MLP neurons of a small language model. Each row is named by its layer, matrix (down: output weights) and neuron, and shows model dimensions 256-383. Each number is 500 + 50 x the weight over its row's rms, rounded and kept within 0 to 999. Numbers have three digits each.
After each neuron's rows is what it responds to, as a language model described it from the Wikipedia text at the highest values.

L4.down1472:568602474490501492522541547527574526514486525621583450416508457421494516449536433581446613478565467493507521543486499476518522569469498530418444487547477431517509539572468494533496554509611477505504494551528436475506478523499471488449416546528478461511461562556455565542463480504562478497534459427470498423491482503466435559555457539570538615555463504401466578530544424405591521425485
Description: Mid-word continuation pieces

L2.down1360:500467554478561518613558640473537510573414540573494549502536519500473628478427435418498571445472505421471561491490507466439541500508467491514458451489442593487503487553439516607513523503554484531527501504369524462456495521425515486475557541467595445472557565512553560464607476554514439472526483497444528389508465496376518422472585480458465521511504519548458544402474508424488435525554
Description: Article and section boundaries

L2.down1075:551540497417506455541546470443556539404427590582496454487533529538536407443555505454534577598563487426453405480407432465454539564533405519537484523427594386436501580446397490577508519524506500414503572481387495518438501549539511396522504497493507502541596435562519497523492556551460537428440455449554473494560507431471476421501387500565515587469473508440441477473453534555513516552559
Description: Small numbers and quantifiers

L4.down432:512564568504570480466375551498528551462475487588539544445490513561474502448440502496449578420514461449476497567554476463513572481441461482498563490555520495561444548445534571428491548512576422518434456478514510444539474507534438544486476540504516476488518520494568483475574557465465504510387551538566638500509523530453415409433452430495526585615466513583525634529493528557554473508484
Description: Decimal digits and quantifiers

L4.down524:491488573455522399493501428516423534446475541558526561435570497497435490438460497498418505535424467485473541485584628505496457467543521464488544514430500470429496507476502589446432481507457516450465459533459507569483476554487514591533544496527405401498494580605480410539516475451504477480593485474544547532513488521359516603486475508486510445474487505508530484449571537508452470460482
Description: Early word pieces and determiners

L4.down713:528461484492598450344391581429483347443526469475474506489492477428538457450497458569513539530554402555537511505544450523482461550467533428513416394498466595498550546436453559515494507479540471562502572542476477521487490431432493492533483492466490492359561544480496528525462451481427542508527458506514523561566559400479510439507533484488561541499461464578544544487498508510542468574511
Description: Proper-name head nouns

L5.down1245:496540525359488413505527534450501442473479416513551529512559586521463559479552535517577512486519457551547551584594450545507549458554478491491543455483454474547479593507491513513481605480624480469489470482457456614531609559539566515549563473520483521455532477526469485482522482523450466595494539536502466489509528475452463440525552487438446507485446508503523481532456463588481420525594
Description: Verb inflection endings

L5.down784:611489622469458499437494401483455571515466521621466497453513498470480561603495459500526456527515536528485450455514485452455467480510538437517462433438509547423509513384516458469439412595561409528548449499553462511512479552600529538529533473510476540520534463520345525454528501516519454401484490513532550417476530608456579451519443513402478471527477456491456500481599609477524470467503
Description: Function-word-shaped word starts

L5.down470:474501481501605547494456501508498486511599451555477561454533406583485470478516504515598512420552504382524546488477498424551462410478428493554500466568543458399488512475500477507583410448548462462412504456448464536541531371610478562519520480506476526518576493598541483432489537458506580542508481463406507401522552522519522559467508480567571502462483554439494424455502585592531539457483
Description: Mid-word subword fragments

L5.down284:476541615552634506485442553429572511530485490532481457513509541539541523551555445405554572499487456484532580546493442508487518468573503395501513487494528525523483514421501589434585551480599478583485564526521488529420588494543490470512482504500475529409441441441587429493560464504490519582461533502533522473467456547446502462535536520489498530602481560531482519503469461563593462442620
Description: Trailing number digits

L5.down335:446475501603483512462562438399535523431551530460600455444498499438512557491602497467501443502435392513461537516464421522530524442515547580499506373487505464549417493473576470494481564548428463507456509508514497427522409591542444468462486557459453623538461452448503465373449454492444441476453539405514487502422623442587466524414512634541602508511467523454356532502568457472517596468481
Description: Verb inflection endings

L2.down1085:563471574510575520501529480478533569516354468542523581483455457507548497557446496551508372585421515449557545556584486625462433450550456542484484523479485447521475539526473519510496558540526536568479423559523533572510547516503500470574496485527496548504540443509481495543415482573399519529548474442608478476454526492541539486396411494507495500488490547546498486544438468473475453516475
Description: Word-final suffix pieces

L2.down1354:564493435566526472576548495511509514487519524483454556429511475521512498571557436479544427450571569459613450542434504469451523523416465441495532472527502506547486481477355434479569612530487459551483554439533496488472513487509511531461570530506455486565583461418504488446645555496516516518456514589467528645471503503503594515553476497508496539435513458571531533505522513431504473483532
Description: Mid-word pieces and "and"

L2.down286:566529460495531520457446472466487416537553543544474440453533538479420566544530471505502589564522461496522435429474501387548488482471456504511501523477586405531537492476406413496516395431532497537474535554537618509506447506547682589489541489526541474510547559471464515469591482598536468496558498555528491491557500535515498518569548534458568607451504413487484546534402454504457514552497
Description: Letter s inside words

L5.down1109:535444599510498498466473476522533476463502463475444531503530475512435502503499449510492459463525474510410461499553396458451527510414510577416497514410465463495449560570505554370528493442409576602505526505426528572558427519542616474540525406519509541530487513453438540540497526545481527434408486483542505552458545550473456576484510492434460584464489424505583561508446597489546483488374
Description: Mid-word completion pieces

L5.down134:529513513574489473477400456556459551484604400537507376576455551527446483438612564554468556468578466431494442492425508475535515508506481482465568544418548550482472586425448471431422459464483490394553567474490477452453475499471478564493380490521481517516501489541508490377538605549471491497422555435486532341468585453540570573506420490453541490509517445519505514507488455522510530505592
Description: Predicate start after copula

L4.down1438:481463447529472448546504500502518541509504475486425518527453458614450511509558513520429566511509551527543531537447443525496526505494549549550529551522477473414599581523669509481598499552475556453519479503466444414525490582476484449532477481523591478642522423555555574479549502443527441508528449517468550483475446458485560455620577454496441492500423505423506484529551515500452542447506
Description: Mid-word name fragments

L2.down403:465512523553477417520608485487427540440483518506490569501467510501489474533407443447494616497472529613569546605509440536543497563561428526402438528556483374417510471572497522505515550516534488460504578496500555494420482535524603544535511580536489444501553519443550506429462563514590480484483439519532437547396539531482540509476442524473503518456495536521521440439496494536500555507417
Description: Token "the"

L4.down36:505541494530561499483507450468514582417456470546476488452426446426475433530585477411482482432533500460465449556457482545536531499475448573573515526481478524486457583542477547425554571558572457537429567484535537436522599547490561644512475449524458501615432481447431552484529433507484472486469539539419517525581518521509425543533478445517457469523433497501506487458460504540587571429481
Description: Second fragment of split words

L4.down368:494508548491499471404503490512508532443482492517513626567470593511483541459535486508528495392497525494500430512451538528493415422457533477508541439503549508440504438463464484460447498469451522530522486497501475402525508382541534645534539501505569449476453523453487486473516510427551437474638569533524578516433473537410513425526536439429587527401526568476505485479552507511494514405433
Description: Next word after a noun phrase

L5.down1448:463523434517497453510438562486496458514530498520584510464417538603482610472502457565515474521542468462496410448487532439535526497505591467448583529419584450391489554489514492461542620446487584512486475573456587518528444531418483513521554437506459553522502544558491488478493492501441507515483442414418491481508586464497528520577528463440473615504492530455588520512446499489410500564491
Description: Word and list-entry continuations

L4.down382:560503575494599542508412525567507517471493456514493582533486586497555505486572520589446546457537553534510527390526480498482491536456502519574501534501490440501515458497604481494544465535477521483572576497491463526526461513562522464453523528491439578482579475511467470492471437498468498542526522473511476521574591536426575569510552437488527521610583513406451441490542556482539522452519
Description: Early tokens after line/cell start

L4.down1368:411505536525547464535582535395422425438488521503495552453471523398527499434402478424494556463419468448478582644507496482508587451487426497485450448501494570492502447565443610514621559564510587409474380477567551507475540457474576552453411514486457616525458506528504485471441413466544505472462477444530482575462580518535391538424444431529500530576460506511479551531495564519543449529514
Description: Word-completing suffixes

L2.down1082:516531435457485504575568514529487489503583591476497528358520563530543528473554484570496488530498582523384572536526498531423461483532424505535464521486514464506510502524502459518576547512465437449532512522478554579444494496456530512466518500495578487442505522527503538465452498484450539627520550571568503370573497449482538523467568489429501502555522421441527457528532479506537431484536
Description: Name-completing suffix pieces

L4.down1056:457455524486434503453492496506528477499347483455446564467529516453462599417536448448480483451478462519566524498548557511575500540494411504485456578464489511490496484457486539526487478513449562523472546403485553561458432526558492513614611477467523554525541474475521551596533458558476493419482514485414481555541514509547518425510545484475431587392567457505530543435498556529568527635523
Description: Word continuations and separators

L5.down1050:515458505517504487457522451456534528514572590518537480456603533463589406478454702554539501449499530465539509513463539520431437523495584499562430558584530552462581522474537406493525440535492564658541561508544552392495513476480557498547470514453544494400431469570508543475570486478420477491548485530491487462538528468436541500473464466511484521438592441461552568402519383527537413482484
Description: Word-fragment continuations

L2.down197:427535555517612433466474514559521417571478444546518502512465542505416517398548482582536444544551496555428591479527523518481592530466492475530460480468449547575506442497374451461481467522457497486493478557430574527506511496563432531436527533509502494494564494429519486501571529460432524403459433663506534504454499489495537528500540559429528466494534438479404403530529488515490458548503
Description: Number-final digits in tables

L2.down307:481548488533481578612443560514448513536483613501514464497499498445475548454491500428405379477421567461484432467566523530542501514554463549579509518415522500378512477442496490581509488583507494390479518591546461512476481517481411521514506470501517577458551422472424501419517517491464520536523452586383523439460519558517568537440479526484514487417469493458419545502508506566527632500530
Description: Punctuation after names

L2.down1268:495559524545538513552443493534488518539553538452510498496521555491460565582620516510422509476549527499518485516556377557525476492519468502457465553535430457555496428461587482366533462558495530543524485620644475394403483494470515453510424559510564453478494462446472500512557502439540462499518507507528478548527471475529503467522516464522451583409530573472512488573466480550493591540487
Description: Personal pronouns and who

L5.down1392:425496483445526636488488425544488508489495579482583558496479527456453457495471445516455562466628569402449518517524476506602543446491506606542604481545515426542438520512578536472452467458540470486472411565461473466520507510518453491518554443491450430480488608449436504497528488505457478538454437553529446518487488507541466511532585513415584595466478469554545479486479466535438600444449
Description: Second subword fragments

L2.down1042:607485480482505499574461513484476578464430463440486571520476475483633448511436468443542663444555544584605472498497473483502482472557437427512439465514486476433514522456483515421563461480523496540534440473447483521523544511558474453494409556476483465433492501515536502473438535455395498472509434513568517513485499516483554609513460496498522514498467494588558387526487461473502509520544
Description: National in proper names

L5.down1043:527415527485529504526414506479464401557440504471498522566479517623547497502462559459529495478477510476587559530384475432462550573500501599599465410521481511428504478534531498591454530493444548540478509515358502480506483534490584557546506541543590501468556452528490459489408501402460504547525516481419555575541527538455427488437552452473532459457491541486589401590495545468428523576522
Description: After compound name ends

L4.down162:445470475515407425484561474508476481495485565493525568525523450580569526628532436533515460543630546550439508472523492511498535470464546416527552487492434558463497479492597415496516475478491514502524532427513519511558542511423396515450548548489507452530550476537492431489441638370493639542507481551507480509561489467424532516462619496525472569513444543511475499484457553516489523472472
Description: Mid-word fragment continuation

L5.down1493:513535489611614530454408570539492537524461582448534520421488488476551464442494545450447568442416452511424508478461518490559527499479509549509520437522497506466543483548433478542506475399443500493518420485526522490516458533451565581538519618537518396628417465586566478541526459457408557506543396554452492513562523503465436538473439517377549441525420482506510529581591476483521600492467
Description: Parenthetical or comma asides